From a checkpoint of a small transformer trained on Wikipedia.
Size: 21 layers, width 256, MLP 1024 quick GELU, 17.6M parameters.
Architecture: RMSNorm before each block, rotary positions, no biases in attention or MLP, tied embeddings.
Training: a variant of Muon for these matrices, 5094 steps.
MLP neurons of a small language model. Each row is named by its layer, matrix (up: input weights) and neuron, and shows model dimensions 0-191. Each number is 128 + 24 x the weight over its row's rms, rounded and kept within 0 to 255. Numbers have three digits each.
Before each neuron's rows, "fires on" lists the tokens most often at its 100 highest values on Wikipedia text that the model never trained on; "fires after" lists the tokens most often just before its 100 highest values on Wikipedia text that the model never trained on.

fires on: "ith", "f", "960", "earch", "h"
fires after: "1", "w", " Re", "W", " Res", "93"
L4.up204:092176165136128117125137159089143167126125082158147139123126135144125154146136115151112139141133113128100139146113124122070130114136122145130153117148139118111139154149125138090070135147146186118159104125124115109109092183100124171113117155118113125170104145097107102130152133140155112127149158135087107111137128130123156115077121113154126082115185118095092132146172134148131140153129159101146113101157154157143146134112067145115096105142104133094128127145146148102148147170104129107174141130096112119154141105128132150144136123174112131125149111094178120119125080103118098137

fires on: "==", " of", "ern"
fires after: "\n\n", " Museum", " F", " Minister"
L5.up59:110125138148150139151148160162143184114131131123138122161114127105134164108117134145151143138130133133118131123161136118138101142116090124123138120119154127096135134167144133137105132169130120124122134156111145122149167127167154169174066124170144132150144152128120178127089121101137154121187126159145106101175121128145161177115105150156111114129121156131134134174093142142160156131153128115167121115120156102155070135168140111135148105143104088115110135181093139116134104106127106131111143129160165106111146105120164115105134197149142104095143092140075111122085143103145142150

fires on: "at", " stat", "ederal", "err", "enc", "end"
fires after: " t", " F", "am", " Th", " f", " V"
L4.up860:158143117125064120131109105138141151163148166108151126155065171117077129128086136089142118097115161095131132141101141145089115112138109130092161115117123145147120132132114138080128150099168139126126129133123114114140159105111090164145118122114153152144103124137142149124120132161111124140104135118093123129142114142096155133131142177139167152131097132093125105134093139141135124137132167134164172141095144130153115129135117112132116115140168130112110137137129138128119140120092160136158124122119132133107103139124173116132168106146125134132132091119139093113099087148078121150

fires on: "all", "c", "al", "um", "it", "il"
fires after: " G", "y", " B", " g", " P", "gy"
L5.up952:143130128112126143141144088166116083134132130108107141189132157164075113086148133109073155150097116164110109120120116150164112111132125135087083105164121099139142135085135101089114122130144146120151110112105093129124193071133088122091122128099119130123094091132115113123136156102115158128120099146137116162145131116126123138163091139148114148096114113096141142139094153125174125139130147126138146136143121168142141122126124083167129163131081149178126114112130110119116122120108126087115102129119112136127151126133121111087126112117097152131120103120112100117149076147155159155

fires on: "0", "3", "1", "ward", "C"
fires after: "–", " For"
L14.up970:135132117157120167133129137133128150082104164154144084114119105067109134141096113089135101131141102129126124140103137109141102132127068137118155121141167163121100121131120149108140163102120088125122167151081175161152197135134121113081130143132120093129138157109137128132085120113119122097122121163129102100165148155098140116124110113153130103157104087111102094113081149138128165144119110132115096159134088105163091154144120157114144138100167177106151103143137110155119084152148124149140118134129132077178104161124129124109118124129095110114167125149126134100147129128145088126

fires on: "–", ".", "-", "93", " K"
fires after: "1", "2", "0", "3", "6"
L14.up230:147120102094107101108157147130129134090162124118132136075103156140127096139146144096131173151141139085082144165113161102138168138132101139148122143154127106118150142171133092124135143172158094171109094123152127113106144138136161127134175118112144152132104125139127101116115121133152140112129102142095069118142123112128094155153107147067140173152129118144126089165108132118102142181143116128143162101123143126184098097168149125131141091128112131109141180196103147109137152129128137104118119152101118134127076109141114117164122095080123144161135121125118128092120142129132123124

fires on: "ing", "lection", "xt", "ts", "aint", "ict"
fires after: " col", " p", " play", " te", " E"
L4.up420:120126138132123117090158125110101140129118159154097133135100142144127148099115119076197138126152130138128178183124123127164125094122116150137149145172107104157147115151070118153102141114107146088142145128113135119110165142102146128095086142112158133119123065136151096086087133122156135155142105118105120156177109109119142129132111160137109130084136097140115144121137124098146117132125121128103156084169144180108144101131122124140130143127133133126116161120147144154145124145079076175138142167136134114140141174135148144169099117168157126132125085143125135124117063145132084122

fires on: "olog", "oc", "b", "at", "n", "ac"
fires after: "i", " Ser", "um", " Cro", "oc"
L6.up171:143129126125165142134110116101122121099129095157174161115064157076110154157130112147115108137132135162140112138157113144145126138155138169142137134138120147114130135106105147099117136124145111108106149131129119129123141140181092144164141096131112151164149107118094127107150115122157140145133109113178128091141102165110100139113133108137139111108155081102164155187151114141128131140145118151118127135125139109135169120098115104153128140148125156160156128085125100119151133111131121131108126129174109128160113167078122122145123108164150146103136063157111094129141114156123140151

fires on: "iddle", "end", "aint", "id", "r", "ir"
fires after: " M", " m", ", M", " att", " of"
L8.up682:108173079164134163097122161111143146077123138194143105150138155108128122088128147155125136173131107133129127118125124119160134096105123124109113127148145147154160170113101139105159150136174184187137138080121135122139122138115145142149113128145110131099135122076106109120116083128138115121140081123154155130133170104147134137093124143102158104112119161112100107136100156129129105139097109098135149148126151126134110126162123129158125070135144088080093132107112090134128097081096123118120109139177112141114139109174079204139099084129117138149120107138084154110118149150131122096

fires on: "all", "ost", "e", "at", "ord", "av"
fires after: " G", " g", " B", "G", " ch", " | B"
L4.up805:160137062106150125117151136115128139101137116086140146135092142106133130092130199131113132108109147114192113123167100102125082152164130125109109152108153131124114092125140115158092118124151074153149159115093122148095114093113176163105113144116109174140121119139119117145129106089116162103158152093137143107154117098118074153117070160125093124112143138106141115118062169149144157113141089146127138130126122137143143157093150131112160169121108111164139161120127092142143116113118066115126148096085089149111140167101108154153135138111094139126126128127146136175145124158141104115

fires on: " | ", " −", " |  |  | ", ": "
fires after: "0", "1", ") |", "2", "4"
L17.up655:130126141119153164122104171102141178093146136111102132104123115071124117137137158151110166148089115099115147143075161140131166106085146113112083127162150108122105118107136121147090129144097131127142102136147081146131149125152133147124123101122125146095148161162174110092114126160094073109118138111165130115109075119202149138139134088138172149164147153131122090134155162133134126121113110153088119160127136152108129133141142124104071121102107112093119123112112120129121149154120125083161107108147145148107110125138152169122125131129142147144134173150117122139171114113138084134

fires on: "ham", "b", "ade", "atch", "an", "omp"
fires after: " Mo", " M", " am", " Me", " acc", " dec"
L4.up386:125153107150113087122122128141161093141144114114115108149108138124099096150065116094096111120155150085110127135104109127129124128120154053116174138144136095154157166144102139122150113143113172115133099123169132114135126137129119141117107153166096133125087119120173101124122134142104119153127132159107141132140122124116147141112109094125094107117116153187135119098103102096145130072129186128128122149085175129135166112079136147125161143135124074090156079092087128133090150111151100093115136126130133110131118118133123148113139133113062115132128156123120141142132155119086093165

fires on: "b", "h", "t", "d", "z", "ss"
fires after: " Al", "ar", " Bar", " Ab", " car"
L4.up766:158161124141101122125131097126111132098102132143107150173099118169062130136132133113135153119138127164132135100152103170096085132127143078095132109182181143158141094103118138168141133169146101102150152115104124145124176133092096147140098120160121075118114086154139132149158120112134093109092172125168135107117117115151128125108151110133151130109128140151151121125108122122176166087152126139092091141141131153164138151114074117132170081114084147133124124096110094165150112110149132151137141142167118120107115119118147144088126116091126152131138099122185100146111130159101117170

fires on: "ly", "ed", "es", "an", "s", "ay"
fires after: " St", " kill", " near", " st", " ", ", "
L4.up837:111092110149165116127129145133096131075119127131126104081121136127111107091146118094151169109146141106148126124165139130119114152084089111172117083163126142167092107123136147150109131157116133113131121136159120147083163155075129127115117108131179146132107124123142112105133119078147134079107096136088100102109079132116148103142177142084051107121132118106082117109122147114143096109183135110127122105146086114136132105112086090137102129123112148135117121152116146127112139113121138102133121105120129116098120138148140151116130101127115119108137113158116088157156166123109096103

fires on: "an", "ham", "ad", "am"
fires after: "u", " Mo", "w", " H", " Gu", " W"
L5.up898:126141144160099147132189119193169171113121169130120151131134140144151104111143126129099140106083122161163087119147089144132146082137110125165133100112112101111134108102145116144113115127108097129136158181121088176162145131138081113143111133129127168129143114111134151104140107144169124107107122147150117098138089172127163140128138110137109098105153130116112077169140135096150105130157110138142150113092174118142107097079130110118146139116149139122116088089147160120158134094162122068141129154115135162149113154097156145099158114114099148154093118101128121124090130098118129176

fires on: ", ", "| ", " in ", "- "
fires after: "\n", "10", "18", "8", "25", "4"
L17.up194:092159126166140157125116169156122114162144178097121105126132100082120112143118119149170133128110112122128114151126120143152141145141107085146144131120149141129162188090109151131115111145097143145169115121123099114116122137093093082132110169141122145116101144149138149170129134153142097086151156146116164105143174127100149135162086123128186095144115121108150106105161118167146118119072109127085131119116095139110102104134130094173116167140159147141134124121137110165120110135126121157140109125116101144156135146095151128118136144144131116104139139106083132154137104175130114138

fires on: "F", " F", "- F", "| F"
fires after: "\n", "\n\n", "."
L16.up28:111115113103141169100142106150109133132120160118171183110121139116106160111126119091111126139132135081066134122129082139125093142116119113127162116138136167086116126075087160105122079120106173154126108151102098140112136144136148105102116137136161105131135072119097146118130121140105114123140120118117141111092107147159124167136135099136102146115141137123126122139140167120133150133094079148108084168158131145169151163103141190129122177137096137151116149156120162146104135138105143113116124112106127130124142088130148098131143145117104116144092134111083135106121190156157125113

fires on: "\n\n", "r"
fires after: ".", ")", "\""
L4.up980:166120142124105090123114151129097111116116142175151111128130130115148122113137127109106158081132076166153109140155140151144136178102134160133108094126105115160135094146108153139156126124124144111124131113126124087159125058151123133120137122114054109147123128116130160085116087071161131097140136123141134116148167120137103144101117165203140123129122143101144105132110121112110159105122123139123163178113112143133166074101130168126099159121117120093109114119130142117139134123127124142112099148112147148089132067158119163100119138114117056123157155086143138134123122094142166087

fires on: "1"
fires after: ", ", " (", " in ", "–", " June ", " from "
L16.up359:097167134145140146123121158141111137111126114107145095148089174108091177092100111126124128098093111157131195145138116165116083154125128165117120157152098130134122132144156155143133134116072142145132116126110152121136129135156140141157112142112160095174150161136154118158126140109169122128145134171077106115090155114130102121143085132118139054120143114096103111125141141085134090171122133124105115193120149138126073115110143144087114125107124140121131128143077154148158156131159126128129178139100095081128153173134157117132129159138122133158145144113100117121122101147121125149

fires on: "==", "==S", "i", "ient"
fires after: "\n\n", " sc"
L4.up874:083136106158127117128141131063122135178147097093143086124112106159103123097119144112104187123116109121147135136140130114102110125147118129150115113136134087136102190149126106124066131135124106111100129081163122130111117110127144123119101127176098143124136108122116147161090135156141107116139105156123095120118126159159101123161148115172142136115136089119089171172110118116146168077162146146125165110135159128122117082108112080101104112093102104110155134103165121110109114138098073080162150108117144150121087162119149125094120124097155112145173155107145130122139161131162113131

fires on: " ", "r", "qu", "l", "f", "ay"
fires after: " se", " st", " f", " St", " No.", " dif"
L4.up544:132203129138101115068095169136124117162153125172126078121142103148103160134103156133127115117136169175107165172117147108136166136118120115106145111140110107092092123174145165145122146165145130122207120102080118091118140137175123121155115121165124137133134136127140141128143169142126160119122132126126132139147093110137111155137093140154111132095142079119134128117168126095136124115141119146111140159151135106112099136107103132123137103122126077113129100071148130165140120120169129108141161109152138125152080104095118118113127150111089135109118131154109140156160085188148133105

fires on: "| ", "; ", " | ", "- "
fires after: "\n", "0", " cons"
L16.up250:116151128144140124116122133159152161117094121130091134123146096131126125102132129101064136132124088089135159159122187132117096146103170131121090094177144125131081103121169137138138139145086158131139138098152130114129083109137104125079137128106138123116143167155134114126131073125092119107144136115163098120127184112091135148091122113153086164094094132148152149176136106153131130113176110122095139085107155145162128119130132164145151099152114128128143095130119107122110108152096152154161112161169111142120128141149130153168124115129113174118097042115095166134107121139126125091

fires on: " | ", " | −", " / (", " | +", "id"
fires after: "1", "0", "2", "5", "3", "4"
L17.up269:090151156138114136093146118119128115134122154092147149144111129147163129153121112103143135184114120116173109134160137114130169078067160153092125163152154109133135151122168108134132118163156078159142166124107129100089123186128094118155110125065123133116098135106177090135137122129156099125136097072151139120156136123127117110165111162147132160114130177126132127111121143137128088145122134144153130145152138074174155115121105137117126156149136122118112163094122098143112112165109153117135126142168154132132107124143090126127136100100142129152101110136172085138144139142116107130

fires on: "|", " |", "ik", " | L", " | T", ") |"
fires after: "\n\n", "itle", "| No.", " Rank", "(s", " V"
L4.up889:107142162127189126124142150088145142178177129143122141100115127109124168144118093092120124118143141131115149182128101124110119165092149130096123147130132149097083118128106118133128163139144102107153153115123103103135108107111063127142122148134102104109133144175168174124116122109145129127191116127200131101115154093103129147147130104106115089126159114080117123121134093145137154132134105167142125161142111134122111112167074140118154126121149189119132149116150124110124156155147135104122169173149110146132158117121120106080157096111163160102141131145167132128095188131161131098

fires on: "us", "US", "ius", "gar", "en", "ia"
fires after: " | R", "ul", "h", "as", "in", "ov"
L5.up675:136181115125128101139131077154111160164120099148131157103129128161191156116111142170141114106152076126140133147128108158107155116146157138124144116120091064109088113113135134150170153117122068158120165087103154120155157111128145141122147118144122150173127154128094172135123117146091133159079099115106111111106140108098100114115120120146140136086116128127150141150145132168113117159117117153109054155164129143091145147137105103099104162140100132133157088141113130130130145069123149127124124157131122185096097117133132125110127148182130123094120134118147115144114145144145083097

fires on: "olog", "man", "let", "ton", "augh"
fires after: "i", " An", " k", " comp", " d", " K"
L5.up584:106174132113136128088159126096122135112093162097118105085085127106088114143096117141136163085130124095119163111143121074138091136140149136096113113147104142118143160144194111119166065111132107134142155109124134113122094139120149092172135129143150182078105150128145136092128155153171124138129152139143134139119125146126123127131121127133123146131147150098122102170100148131099122139122074097113139127109121178156084119114133133144139137139112097154143166146145147128114156135123124096161118124157140100168144140170079100118112163150150118137124139132114091200167091100109163118

fires on: "an", "y", "on", "n", "ation"
fires after: " St", "ost", "art", " mag", " me", " Me"
L4.up935:079119105124181115128123153126125118091103132134137098102143126129116106093146145174119084150140147093151162125098116093151164126150145124130133133154131142153166124130112176130142121146092099099146100097149090149141137153161147102138058137156081116127119099158134111136152117109125097170148125134134100135140106159107118121136116118107097120152131128123110167109124118157144117126191082151097161145125094124164145102129102147150157128111124122081143114172116118105117133132141075135127145089089109102119120098156136141130124128132119145075143093134101151137167166144127128122

fires on: " | —", "0", "3", "t", "1", "4"
fires after: "–", " – ", "| ", " In", "0"
L16.up652:188142092099139124091129109174147191102149153155154169145117135112137158116133153138118098177088106095111127136126109171101169136161139113159087121148126146146087140118130115110110137106111126143135134137137157118141150103120065123124142205109087137143115139164138167139096113124133125145120123128114144111098146099111142123121106132111164052065110154108160110155138115116093138136129137113110116150098157115154156113155118136118094160105130135147149133150143134177128131166109099094130128097131127101107127147141117117080101108108133098133078132112117088107147104126104104135

fires on: "olog", "st", "ent", "lect", "ge"
fires after: "i", " E", " Con", " Bo"
L4.up748:132140129160113162115124150124141154165117117114108117131116106124106144118144103103102107137128123114120146095135102138150125149150119124135115104162169121143120141133116142116131121128110114161108170071129120160122084126127094101160130055093110141118147106143178121112122151129113115097158168129141112124146125092089137114091066151143158135111166151131104146132114128112108112134141149123085155080143165138151125117131169171152141148136164172133119148167117129141139109160125159114175173125132125097133092127137080108130130117212119102132122076165125121123169133114154146122

fires on: " | ", "+", "; ", " – "
fires after: "0", "1", "2", "3"
L17.up352:130142106136123145106156102113103160106120141126102152137140096195123106136106119083134134111153124138131108125146129123135161118071124121116131121123136152140115144150073143121113153116145117112155153174126118120110137099137145097133141134121089134179126166120175101131137137161134091100107121068101090115146136100179121121172167141143105116088118150146131117189081148125160103118096150130125117153135148151181127112140101181141124117137108101112098114117125129103137115146119141160107120079115127106106143105092138153165117135113141151088114087111172100120101125098117145119

fires on: "1", " |", "2"
fires after: "–", ", ", "-", " ", " | ", "un"
L8.up422:113137121129089107102105150137110169157150142149135123111097109134122137159122108087102173070146112144102146144130143093162129167139192131115132082117130116117098119130104106098120113111093121110115157101116111138123179124151142165133157156116176122190122100100169158105132126131153116112118165157156118118149154129168154114128096087167126096145179162101143080140119106139149081114138123152115160100121100136132148153159145152130124132123107101100079122139065121144114125160078102097107166130142078144112103123119143124159132106156163120156133147139102124165125114102157161126

fires on: "ood", "am", "t", "ad", "red"
fires after: "- G", " m", " c", " ("
L4.up511:148163113180139149178153104145168136075157146098122113152144145093108113151144133154104194150134138114111110123118128138128117127148092141129122166125116107119101118122109123116098111157091134090127116185131151110119147143134139115114088160133143070157133150134156142148129124099163107162141140169130136113109128124156161178137123123075092104161109128144098140133072164130107142101142123119101120176141180133113106136130104123106092127112114085133123137087097115112151115140104119130126098129095155136074130075095114153139138098112123122110131148103173139141136105117114134079

fires on: "\n\n"
fires after: ".", ").", "a."
L5.up165:177124131122093100151123170154108095118104139156140099087139131111100116095147120143130107091142143118165116104085156140143113163155143134164131103141147102134121141104112098091140135125124111100121137137141130114164109105118109152100110144120118098150170091186145155117099128117190147173125152112127132161088101145172116115137086114186116108121096072176091136135117163113140134155116094135109151145126126113127136085127121129113135133094081152126139129126135094125127134106111115105131076157126147166138119100141136115120099126141119086149135133149122142114120150149130133151

fires on: ".", "; ", " | ", "85", " – "
fires after: "1", "0", "4"
L14.up169:117148136103165124138145137134115155084162138075113119160139147152138114124137137156106167135142132109101105174123152150113128098090140143109154140143139104127142101135120130133126136124127107143123080111133146148111148159115127169120120117123148106136107192109190121126152091112106108094135107139172128115104138095149158171132135116140158185160138115114143128170126158116119165133117148159137159115145152098199101097140143169099139111173137099098115143070091113135135117165156133158158171149100116098144134138145138160161131122112103164150105153155128117146098108135122146115

fires on: " also", "air", "==", "m", "ad", "or"
fires after: "\n\n", "i", " He", " he", "ch", " Ch"
L5.up476:110131128141135145136133132091124130101103142081095109138148126127127128120093148169095129081138125122073135138098077107160144146116109118134147134107191080118140144150118143114108153122142070147134149123091096142140086162080147129132104133114156151129136133131097147117138197151178136122129084133082114097121104182119141131157138110141147136100132146135136143110123133115121138146104115130138162123164160135128152121129122136170142110088122138184139087141129118140145123187127131088105154123175108111113102100123137138119126139082072093162147123136111164126137109140130149124